MLP neurons of a small language model. Each row is named by its layer, matrix (up: input weights; down: output weights) and neuron, and shows model dimensions 0-127. Each number is 128 + 32 x the weight over its row's rms, rounded and kept within 0 to 255. Numbers have three digits each.
A block is one neuron, or neurons of one layer that tend to fire together. After each block is what it responds to, as a language model described it from the Wikipedia text at the highest values.

L5.up861:092157100111172183103163195115166184172104127176080130111127098061108145162088082173061108179128099096120130109133120158141112076119082042168135125163116103150151170158139094109138107090155124111091112148166178112176143074141069167098092119133096124121137107152186090103144152146143129145119085093164150077160133104149121098130112174165141102129106197142139165156098110142134150103144
L5.down861:143142137154058185123149114116142199105162103122120136122161114103053094154093159160146118162125114181136133180103171121123153069078112137125113090123146133135091147097146104133140115134151151166143091113159195224164133113120172130118120078150133096148107104095166125062126110139191166126111092099144139095178102142153156095151125052144184075131116172129125077134094139134106117146106
Responds to: Quantity completion tokens

L5.up1035:136138122119053097133128097136128178124154116123162102117157086168111122080167177088136131137101122180121112090103170194129098149169157115110113122082143093111172076156140169119162064141138136153113177134134182142154067113131109156158147098118100122097161130128114218164122144118169124159151147162130102085044116110140111206128187155152169117104117119153124167152113112127121115132099
L5.down1035:125110078084094097120130112088180144131139139153147097105112092133174118131084152173105075210129138135103084131130132132117079100118112146140173170094125130127149088119126096149113125156133115134171124139152141124123134122092118178109100134135043122093138085143210093150104130111137106105143073171184138124199148118111160120104169149152093115145143164121080069130117151175110104098144
Responds to: Table header separators

L2.up1170:150148116137131117130180107098177126083118115116157159124081162097109156116185145129077108121055146152099157094133131091081159113131114092157118102135091152141119106111136128084161158121138180039097198074073129143128177116120112131109130128118119160091150167153176102100131167184135112120146141097143178124109072133138144157145130125103162183172077107117120143089129154105098105156137
L2.down1170:171113066123104088163106108067116196100102144120146110097144077136136115127151148116120111091110103096149156117142132208178097165150192104151103078070059132164112123130106157170133161180111129178117151155107152160112129137090168083147150099167089091119137153098110115078125126172132135161145114101129145140111114121149146083202131132102181113041105075060127112117074077139179114161090
L2.up1317:117164150149141158092111135070164134145116166172147076108151087130112133067123161105186122119132143124125103078128116118103120121136097149123082082130224142100145172148180147103106057143096144158149145145125094085167156121177133129164197113161089149149099107094126126087141142104161127153170134123082115075099074048114118117119109101168158134108074095175138140132114129191151108137118
L2.down1317:173134134170162109111127106125135141143125128125095134098137117114149114127131093170082079122181126165140126099107074101131153106134134147148129148174172098160099149101156090149153133142062099143152159113150103127156116104112169106118082138116217128112103156151135104101144157150154120126131146127158096105108127177161145140095152133137184107074093167097135084132101158101171154168115
L2.up1362:122139157126072194118154124121158134122102137154146120107102140150135097121114148135100131076138119113162109099091103103130124082141148075100121124179140156125118182090131133192164170145134141116165112102048103086153138128155108160159158126099072110131140095129097140087124182078175113109130151149114183090126112146112138153048105088126223121172099141131083119089084106122147073116171
L2.down1362:118095095167154138146074120122106144145121108179157134146171098109101133116103133178198084100118093170162139173136147064079135184135102050160137185132131074179073094161131150103102131079088109086070177148123138124194102099154159139118171139154092122078131192101089148113098095102150132057116097110155065186109123089154110121163161119149107044077147127097126121152129112028165147138087
L2.up1419:046111089120133119138129191155120072153167117118100155128084127117109172172102168167129103116134135139139089093148121180122077098131110100106092167169123153133103161085157115186117172123070175135090136165087095161081114084057087114117133075148093103186151162113107109090169131121139085124125149036134196141098096161097140110064084130067155107156124162106150163088077114108103147138175
L2.down1419:095164075146103115142103112068063153163033082118191105150128099064108148134111131128166131124136144182104094108088082083087084123139151161124137141170143119155072141122088090125207125151160161127141105102125077057108089131192102165150130213140139142097106170128113130209144144098119135112137171123140124133128082151144090144128161045100165111107120100086128186104119140073129182133122
Responds to: Compound-joining hyphens

L3.up97:146184164117108074168103151104110118141129121116151084121170119168184142082125115098217102144138119150128082138106110086121124170173145192149144130060118090127138105108162095091100122146131112146120116099112161085108129090155158079109146085138157148184096126137144171096126135114155069219200126161166162126080108155112199127123159100128117110128113153135171119099132138167142111060088
L3.down97:131113099025151106132069117087123078117082064118181126081120107107116129135140111154174123131091147106099161121095146076140121136106160147144182109165084092120114062087124056151138177153145134156117086123102169145157157156131117119161173105140149152107104159145122168130130105153143124107145091170099145159129126164081168073116154109084090106107089118082171159080172133114105163191132
L3.up328:105119150154117110103099105152146101169121155175120109112129201106177090127085147140178144162094096125093114073145154163101116146116155177127116125083109108134142099110087077134118076113075162154160131103112139115117129071177117090073162085111063144123090113091163106161159125125126141128169147141121180168129120160108112149175158123113108101143118099105140085094179149124120109134072
L3.down328:149155149078078129215171135167151130104133050163049162141080163129218138133140170156118142099184124138134067174108150092096094159169207154116165125133096137130137124140154157119096158118129137134099131161109143149098058158097082135083193127095068130143057148102136154119138150087107125114095057112142109130141150089162200121191106128178132099119112106113142161072140104119138164128163
L3.up711:134131118112115181152110102175131132160116163161122111087157106154139140147075140102143136154160127165121122134129149094127114090206143130142141152131179155110168118118117103114063078176116110121100102121135131093143155135104086153149112101091145180125147073138084185130128139137116137101111177120103163143111100167142147126104110130111134108169123177139111142142133132131082075087116
L3.down711:129152080161124114087235143145119103154124139083162067119113114079120111092121140101132060066083087129174126145116077182155132138130159181125162140130082095131098177120094140165129135126150102148151076097151153143137120136098147125123092105099141159135093141146159192115161146096146165140135103115145126097144138124123154110134196182174046143092118114162119178100116107110157141089199
L3.up1155:126174138109098136176169187083137186144112136091151117215116189077164096115108086064143106088135141167177136181101112144096147126107201139155160068080141133127165137119107152086073178142096159167155058116070218121117222139104118176125167124120092143138152107138146169122092133096107150145146106110175134132138087098138121131117133076143132115119056107163086105100103126140148077092137
L3.down1155:102124144169078115077099124128091070107162115107158142083141096169089083084117102156143097149112074181144134132195159197141136123159151153158094125176152087153135061074145190135134165123148139112000102090118040147166133130106098148136131091139098147118136083160133129077130138136108100122110164120147127113135141160157204133124154151100140085199118161116143198125139154076124085185140
Responds to: Compound-word hyphens

L5.up417:139149105148184167122153177120069089162138109103174138137135135207127177134091135146086092118099135103115074095092118166084121143122125074113176130077084103103131101163135169161160171115152061051065191113106133121176085132148080129165170139173101106151158171145166076175116175138082094104136065110119129111054120151179155113083125095155128125141138190123075087144146144110186134110093
L5.down417:172101176115084091124134164109085170196171126154134141115104136118123106131113121090107127144124128160169149131168059094166097133162161091132107101170138147112166158106140071121125152206110146109150063103113115166149107146145126128151137163135121106142113169064171087098097104183142044105109115169101114132145208094135121139113153059143141139159117123128142156039120093147091115123172
Responds to: Word-joining punctuation and row breaks

L5.up412:105153093168159126128172134169051174137166109118093143067118146195158088114134167162083124110119147107140112118129125133103135132082133151147131136150182130141203108142104146158100117170121093131132123200049141144160089124072114142095077172115111113179100104104091098153148151169110106082148132092126112068131148136162195139067180127155089156113067130126130161165114101137143075182096
L5.down412:175136137123065080131172079123158124127092192169090110137109105121149131164136081148138090149092172113122140131137110171128152128154125078142152118074108178102111102117063153102192130084134192121119085210172156144153138130141096153129145142188149095090160148125142121213135183142115106137125113125141073145159150121125083137099206127071155146050098138150100124132137129179120147142111
Responds to: Multiword name joiners

L3.up303:129118135133112122118170146150113156104160163152091157111110098152141097134181150139125101153143126106085050054145133153113120146170137085132131130061205092109150126164166111128099091061197161172180094119069154163135119063143136127121102127109112121167162145105154155122151158146139145102168087077118176133073112141099126147161165110145086108107097141175100092130089098146135097085142
L3.down303:154139105098078114117167134107136121125111189164173119120092149144118147105159182126102132120112151134173128140158126128107112107178125108102147129169151110172148087150112098130148127173109140046142116158139041133144138113172152108136132134151114086092151189089216125105160123156136127126096156090188159120167157108119116139050114143072096137093122169080160127156123127151082153151119
L3.up342:142105157157163128120126129103092164143114154111091107111114057160118146176077180140121118159114130107168089119088187122097129121201102086158099143089173103142179130124154142184141087148136124177131158148104095104176134138133102116124136116120086132115122154090153090133137137113144104159130099082116154148099178171122106135160168136120117119164079110137121144164121139152091115037081
L3.down342:136123138081101117166179147140169134165039065147066111084110170153227122133143105084148095110137129138142205115106125139125155146141107114152143117130123122136108100127064145109123128164176111173108067172192144127122111162135127124140106157111147152098147146141120119135069118088082155141157110169150067168111061157113170069164094152130150051073051152126065107126119171121144167137160
L3.up798:110093109160078159148144161148133105104080126128119066141123159110060176105117092160166196129149173094136145159105151132144100192153136185126104136158177157068143122112164122130134172125100169184075070159126079113121106102119122150106143112164130115163132120090133082100093112096153122173123143171095142078142103131135108189117110149172159116165132133128074108091117153147132108106125
L3.down798:108167135113083147138095129177140127052087063139135137135145153179131124143224138066096114108142146147137167112144116172107186133135128112204128106115109161181086076127117147154109136123140111149194079173046161139110113151179163157128157128113107122099054101066095125156124112120125179073129149144075163145098094122111125123131140163107153121200169140109138089091136096109091110133158
L3.up1396:077121112115115193126153097156122141082144133205174077133093085143133078083134133108065159104161133086133069130123095057131154117170126069110162154125166143226107177119161115142145105103125161169077160129036104091166174134131141078163124084042137134134119105121145095148140087151153174212142190117206119082119084135080118099150110145088125089179131156171127129140107118137173108078136
L3.down1396:154079109132086159110137084129109181178156082203124187102145174067152147106153109079119128121156077108102140114150074149082151167110131132120137126168189114156096121076128109187224190098177194163133128153114176080126149141142128129178054144154160101108108114141129082146119114174158169118094108109200183105119095093201196107117112195137119090151177144109150174141122143136109141151167
Responds to: Compound-joining hyphens

L2.up43:092144131107097152095079177156167118105160151111133097092140116108127121150150182111067108095110104133124120110110149116115164149119083151178131112215118087105153115145095147139142108123168171151148136132125124152078164130143137103156141123111182108080138171050173163081027133096185065142122156141079133070099156115154127151161109139127164133086111130113132128162110132126221134104124
L2.down43:138153095170114109150188152085128129126139172133119106150132096202093125136118126146131129152126059110175052172148178099135108123137142147127175162135076107140180107137141107179148206113186106179118074176141089118066168151143129070121107200160141100150155162097129081151120151114211119065155111119138126136076104157117150148170120163124181148077123120187113188101137195077172103118064
L2.up111:119165119198132086054054155125115175166113150135084118128151104114068136136078096145158138080147172145136110100132110162087155133100131150072163065110110095125191127113125139200118164187156108143098136071176109183057173132103115063089106126135138160104132157165146095104084130176197144160131147132129104127144173166099160193127168223100081144140115135095143133092089122086153138113195
L2.down111:150135167109097150086154176185111138099126146194127123146107143133104085102153133152105150119117099145134089165173109132109139123089135156111116140078177153141087143118146121153142124154090159162180069143084138114148153106111128158109132142121148176075133158124089109149076162135189121172065093090108111126144049169125101071089102196190160110108129140096050108098081109150141044130145
L2.up507:100119173138156082169119137156126141147212123129140106105094203134134086094096144119119145163177115123097065115134176177136173128080127129143108128142124125099173081105092145151145066108152168140095133104102123154075174124137129072137129145054162135157111136085139175146119163081100089133093132153127127100141141191119162105131146141136155171098150186132119118159074162115121079085138
L2.down507:048100153181068173072159148187130123174178154147092145147095070142081127163121139146089144156147046103094077113153109163105123095134147192125166093101164136176128151116146121157177098167094116116176096079096115085161122144125130164146184149124156101126144165082157131135153153137177107110108155084163170107141122116171111144168186170155099121093129151140090122138130148117172137108144
L2.up1222:099172149148140101102099173104075129151159161162120182089154213091158187114098125090123145137106124140112130130147243157123144122116149140117176153128111125048132154111090103111095144104170130165156196035127158145119150120168153115151132103159105111187144130136147162144149093163132118185149098052095114173138111135129121079187120159136131111118129156136131095140075128090184097099174
L2.down1222:126130077099097133126118117167147166136171228055076076173110053141156114150137169147119107164149157112158115131112129093120130138091146126095110085108173118128120149092177158127151132072117126114141123166109100083154105139074136097092163172127145122155133104102120101145128173132180159179133110120153130073146126098118070182147117154171106100137161153144138151152188151179119115077126
Responds to: Leading numeric tokens

L3.up620:081147159127083115108083118100134127156185135161169115133156115143146091155143143127154076142119189132149148123134111161153133120098077160088181055119129104239135096124140086138107102133165140222143132085124144133168142174133145170161124108043122132122110108133092101091156164126143144142044132131123128167147163140136104109139149169109147118168164079169146125117165092173161134117171
L3.down620:118136133120072127171093116104134133163144162131067055183149131126152098170116155093178104144103100134144197069069055094114146128151084136105094121156180131122188125123144102115137162149127104143123087179063121149104134113099123157149114099094170139147119190145143164144152111181132097119109146176131156145117128091133144127138231111133167172114089129056084069090194101180051175206186
L3.up694:128056088109087149133111122140166165194195147094109121164110096141133149178123118104117125103140138165170129124168191142118124156151130138114118152106102138055128124187125076141130163118139110152122079161126109102046117124151123189160139083109113059176134062112193176077097136125200027079157150074147143137104104143106176103026174158156063161115110112140101168140131147149101079162130
L3.down694:082097118165053136164125120137117186123107124128139165159107115136112139124077085107171120105128167153159078109168125116127107171155104146154130140132127141125089123150092100110110139103190208189143131139109110095135157149152057145137103117113115138094110137122097162151084101112131126140116126114172088146171197100196080097159167146151116121168109149148157177079219106085099105118152
L3.up1078:147124175151126131107187083151132202142120136123123068120109115119183074183156143091126088140117123118156116095132111137107185127137103148189173096142076151128121074102141102140046150216160115155115123158102136147140134128131111143186151111121125143130144170145090107154104047138176080107112112193106149187160093165043155098069125135142084199123103061139101150105128134167194096146139
L3.down1078:138136120115071125089160098085127187102100120144081063100138111151166098182128147085123105107075125152099123103170117143112159158119070172119127107092089134150103115087173120151065072126089071146141144143093171111123156161145088132125161107083115097122117096121107153141079093162141106172135111098155160139115126097105142124167152198182175172143160094157181139131156136122114107145157
L3.up1487:145087154149106085095164062132129174141121106150111136144127089091151123122168143092143124160128142109125139117134106104105114138116138124147117083110136146126164126092146059064104108147128121178139110120127183177122139127127059092143099109071114116159092187145061131112117123126154103145110165127114118118081176113052084199126107182127067151157157089131109113078144165080116068143139
L3.down1487:145148124125177089090171147093208119084082082127073097144158121135118139132129140168105065104130094196118000068126123093122167127143131141145052120102120127114129109100138155134138147133147124177102132148055180113079078157135144136200098080142108136099123182164106151110140108124158180120156145158137171085104163099099150155185168116167128163137138133150128157126144054173139085129144
Responds to: Table header pipes

L5.up920:141116116141166138126140123179132170120136146105135103112121161121150167105132154149142143122115137129054158121113169111157190092119067123171102112088120155110118110111091109117116166139135129089109116100175157127114098117116157184091134132112082106142153127162153155182070145156102124155143128094110120186184145139128143139123153153097158121096164202204150134146185132128060195128120
L5.down920:130174113186086101139093150184124103162146130090108143097120101126101149146092099115216082075139131148138143146188135149108143152165152120071133111127083187083091176191110134109148153096141147108184149174121101132120069127043128110159096162111139169091176093108165149144124109109156158129141131081146200081118164135110132133117129138149126186107149162145173172181123127152125192163117
Responds to: Final piece of names

L3.up735:156174170094130089141119094155170053150095145232180140120156138086110104071083119113061159129161083123149153127068116118110174087151089148154108121072182138140191100163107121105083252134121092150160189110096138144130170141067094088141092125187114118195131139093109175148121123140146134118119167171151128099143120144124102103121084135143194058096154099118113125136139092080169156129155
L3.down735:129060095119147152165121140132122122125123134136154075180111160134120126161103096176155152108143187109119146123084118099126092097123157146138124109133139100144099102097067174181137126107174175167099142101174151129070131060147080073142152124124108093130135113126058091079162169084124087129138092075141145102134088099048122140122058113116106136102167090137134095138050105171153200146116
L3.up1108:112102110170098120126077109149208083147116093178161174134185162165082167089149089148165094157130156109122156131120115094130176070115088084154145153094152147174144188137161140069118088111126047085105181170107122171118104137096140163102119144165115128122123113085065132103161124151164113101147092151108193098148168100131122123113204135118129103160127196144116117115096120157090122089161
L3.down1108:190179133157175144128182127072129157070075097158179153105118081129115137165152067130142138090168093131099137133127116130140132149154127124121103140134153122182091154056096098147095096164092140139129151112163149108103165102162166156155178148130092149103169173082191132107145115089095116131098165103121165104102105115042106171187085113150152111139136126183140147107173173141122107119171
L3.up1297:135181087119105146107099113122115051151104109136166146092089169138164163149092083151105107096123133102079093157154104168158185095109091135120156124059142090101102169165159163123083094195139109117142143123101174143123140134125103117110134149111076082120138130139121171129159103163203081096101205109083194091123193113142155123162140169156171110178119051090099144119139117146175119117156
L3.down1297:140064116107130126147101124086136078137178164130164115145178135122086092137092132232106103157103138163127237138137150110117109134091141081155102090145119127140136125241128156111125133155051119148139128100110140121098155080080082104107147111173158166178140141126146151083127102123122140114109105151121116155114113197083158111160107100170137120073116181079135158110130110156112098163147
L3.up1423:125093140133137082138142127163163108112179110132118086118159147140097128107130145148147141084078138171094169115128143076112214152199132106127136148126102180059128074164156060134090112148143088144175123074139119171081053083090120122058148113059090117197073095162148149155140096108093146146130088128146133159149140183113169188188155137162091087087086129108154195152043172110060088101110
L3.down1423:206207141154063163140174170128177133125081168164128123109103054157099170147144087174135127142132135116095122075123082125116184118074147123102127087207114175085143134112183150148132171172103146071179110153076158105080084133125130152101151142107194097133137141109121104170153107154121073112109084190129123109194108170088146095131135097072044157139147168123114130142166142103062091123176
Responds to: Mid-name connector tokens

L3.up792:144108143110129078152127132145131122117112139162177153168102093108158144157076156133078150140159091099132063092128113108154148165132119151154085147125092122083150135112139134130145107125208150211162158108100155141146164153125130144116143149076191139140180108086106106077075120152216158135124102124163125101098075149086137129227178164120143136118075130088139136091089120141202091096081
L3.down792:215096110138086106111140139150123128139116104129136177077102118132147110089151117132087149179147098070138068180111160140097182143107144155074145168141149160123095117122118088130159157103112092134061117161092142133125174109054170163120133117186181125121078142155161068107119151113146172125075076138098082109105129142112112070105101141067178131127119129138094106098131163136148090174122
L3.up1154:125099135137090104117168190145120124123135122112111100234138145148083170142074169107126150126067110190124097083129162045093158171147065141127151162110149134134123172134150100140147110148172152165092096157115138146130137052103164157149100137142112094131111158055146047148092190132197165167070100072131156144114126094097098069109077155081160106104180156118117217096088166153146135174129
L3.down1154:070102129168136094161111132131105059133147086125096115184168133122213151071137161123166120121150149114143148185137163115123123140144126176146153151131171059154164118079093090110092196073107131096115114149132139155102176185132135155142112143110093126168117090152135120087132114146197101142146123087143085140165105111113156107118097078080114089107138043124083102124068104100072072089106
L3.up1415:168141075129173190092086118124071119138136141100078125155103124187185123124151114106124140103138137114114081121126150136100204190034117128173138097189158118179140092079130135165139130135120109154162117095102102119060120178157174193141175145106145161098152143129154135099145048149219138118122170112090130140096095167097112090139118145109058142131174122105108150079143158138169086143121
L3.down1415:145082126148131138108102099148090172146104171150118116122091150082112120094147126123100124105195049067117068121174100108092093133149149170139120122106164117176104120092160114078092097102130099103158142160150127121153149106117081082155130143122130165191116060096088139155138156090135099112121128108134109094161127125121089101170069149137098147167112104113142138122155111173144129110083
L3.up1485:131123094165120150091103139100127139131106095140179097176100115102121092155070139092142163134106101149103120154181140158132146143097053098171124148135175153155118118075091113133123086121127148198120135126126100105123140179127144103093155116166123157160151115062149127115127136141203125105094157114088136068133145090208189112099076151133125010204063119124120231097105138126150118099128
L3.down1485:137125120102168090133149161184079215033083174136163108085093125074118130145105091089110115129069084120112166138120167107105174159112105128161114126132093103089076178086098115174120080165128131116126162066128129177134137167063074192101148142136107143106075117154140066129106093152138142169068097103126106130116100104128132133160139086140153133127133168110081190063180090082163166154086
Responds to: Mid-identifier number fragments

L2.up177:144079145110130167095091191114140157138207134122124105124156137082107082137100158113128160127120161112091017148109147162121087121153151076130102149126145166133141129148154118148149094122128090140176076083118151127129115089124160104209071105079059072135101130124159191152150159082137158163167139173156082099073104092131189106104127108139144056110088120168119172110179099156146111098144
L2.down177:117131132156160090134229108136075166106084189104151149151125109148162130132138129133098136129148135129117152094167091117100133065200147120141133168121104155113092125162123104143130084187129152133102109142167172165113090120102114114141145127183182129191083091140150133099116146186129186126097157090123102100139085088100077094112153148097114125108093157102123064204128135110119170134065
L2.up267:112087049128102163133116165130188117167127167092155119150153143170124131186046113090164137127150041125146183122108160165033110156099146119182123108070189125129163108172177099095077122113158165169111110151112088233150096158090158155182105140155100072089103140123189158079131163129121126164131114122146086123124171117170185099139122116042145101100136201114159105103135126147181172121111
L2.down267:108121087118165134151049149122198101113127185192065143131181108128123121053088118112138050103171149090139171155172108114118133083164141070116162183166056114092135106137081098171123160111091131144090154048120097093129125204109086190124125108185130118134143118175164104081169119168140111104093125148124143105157113117124160184140131095131140082128096140149162179154096089117131146160152
L2.up919:092118176084140139128178079163083131098183092169093184094107132157100151148137182169136094110157106085146125111161098138129136101135144109169103171086141131118116137107191032094146106178145171152115130131120163094128118139121173200121136144143153102124116057122159149141064081138152140102164136129116188110121118158097138179090167113113118080210167142195117120158122094132195108095120
L2.down919:137128125115149131141147114149091114170141144133093164086131145091112132101167082086106143148084124188041154168175133173110141099231146113119131130132134097151142119141059072135154122118118125085144082102126124109138151096088155112145145138185155105098141169135165106094085106178122125129114151104192132122146142172094142187071151136120099040148101163112175130148111125163090154114142
L2.up1224:132146119112120115149140142086179138185178094108157169118118081131110095095103188084105114126162161073149109174131139180117125127097116132141122168152164119119183115153101130144132145128142145114129121125114038079081105164131110106128145134156124201131083183072064184127111174134099126100106165099151073120093115107160133110133168127089125146097050125102173133130225143111174105111102
L2.down1224:129063177210118109157086144108112119097131132124057155107154069170127164127160180138137098130144108098106198126143128098143117168113080080182169128180124111094084081134111124108157142148100138111123123165108182091134089130122066151097160103133146127114142092141161139144129160073093136110176105139111103110095111174118085195129136153153140165133149178165190173171116115155097119152110
Responds to: Hyphens and list dashes

L2.up344:108108127172102194123112167133122101163119112098129165188105124142160079123037118149126091101140118097111156132191135170037134155124124098130120110198123157112138142095140126149069110135103115103090072118083142166161128118136097182162079034104084106145146112098178119115098189172182114145129104123123132092141134119106136138180108121094113077026072117121139130116134156151091165158114
L2.down344:104116104198099128114161125106139095093116160125153114158188065114134077140138188102197127167172140139133130119105202162157120115131158155166161125137109118101160138135115120086138117165113116140138120102091126133106144189135149116095110079097103092170109156104152162109079141110124112110153183118124125109089095158115151179173163100105192112093137134167161054174140111079158088136070
L2.up662:118143136136146132117151184096117141135059145100105159092137114104153093182156149111040134117121093102125151101086120117124144090157096172114122194148158125071154135221188154053130124149178137135160138139165174115074137113123161121156091151146126088085160106151078144154110136147158098131110109099104135130141118129140119130100110083095075102122094151107122121112118111120106149098180
L2.down662:149133075180129104177125075110141123110138107134170099149122127151149078098138148114217112177114146139104113161170125160098104078182154122114127112065126139112094119074139150131099191129120138149147157161134046144157097127098153126111165108091152062084122125098140110129160176137147115095115130031103099133078102134117140102178033142130189125090167152121161181151155169138104164171142
L2.up1211:133124162080062110143156145153136178134144118158135247140106133109095073120135109140120130137130148077108128139095065154147153135100096123113160154123102111065178148088159100146157136131122080170141067049141112115092138172142139161134123131107136060116126044166156156113169176091135153086159123097170117143142152095132147087108202136115073067056100135100200143081126130135102128125122
L2.down1211:134126089125109157135116114131121131138103141096060105140083103195133179121160137113148144082106111119105115102180233126147085117152061079135135110115082137125120112126146196154070130129108160164136145139100137149144128136122118154209150106103196109143144103079129160151165111192150141210112133087133108113081070110120125161125112133131099120136143106126109094108178111098095176125164
L2.up1238:157112124120104167164114096140094152089158123095101128138115191158138089162145165142125158090090125126118153124147160155116167144098103126116117109172078133153136106134057099102140123128148116096177091076140143122097114156060124113146113121088136079158053105095136103081103148094116159159164088083096063152123132155071182143115076115165119104134163091146167146142203204125092105151117
L2.down1238:114124128163066189103117098091101065100131074120213196129115065185167139100097116126165141154121127086113124173142142138130138104141170104132132116119124131105110146065122121099134095080117104130108101186106130192166125171134107152138134124128124119151093122150113156195136117127081152166097092152154131098129158074170160112147170110062093068150152156113141078197145162135160143149127
Responds to: Table cell entity names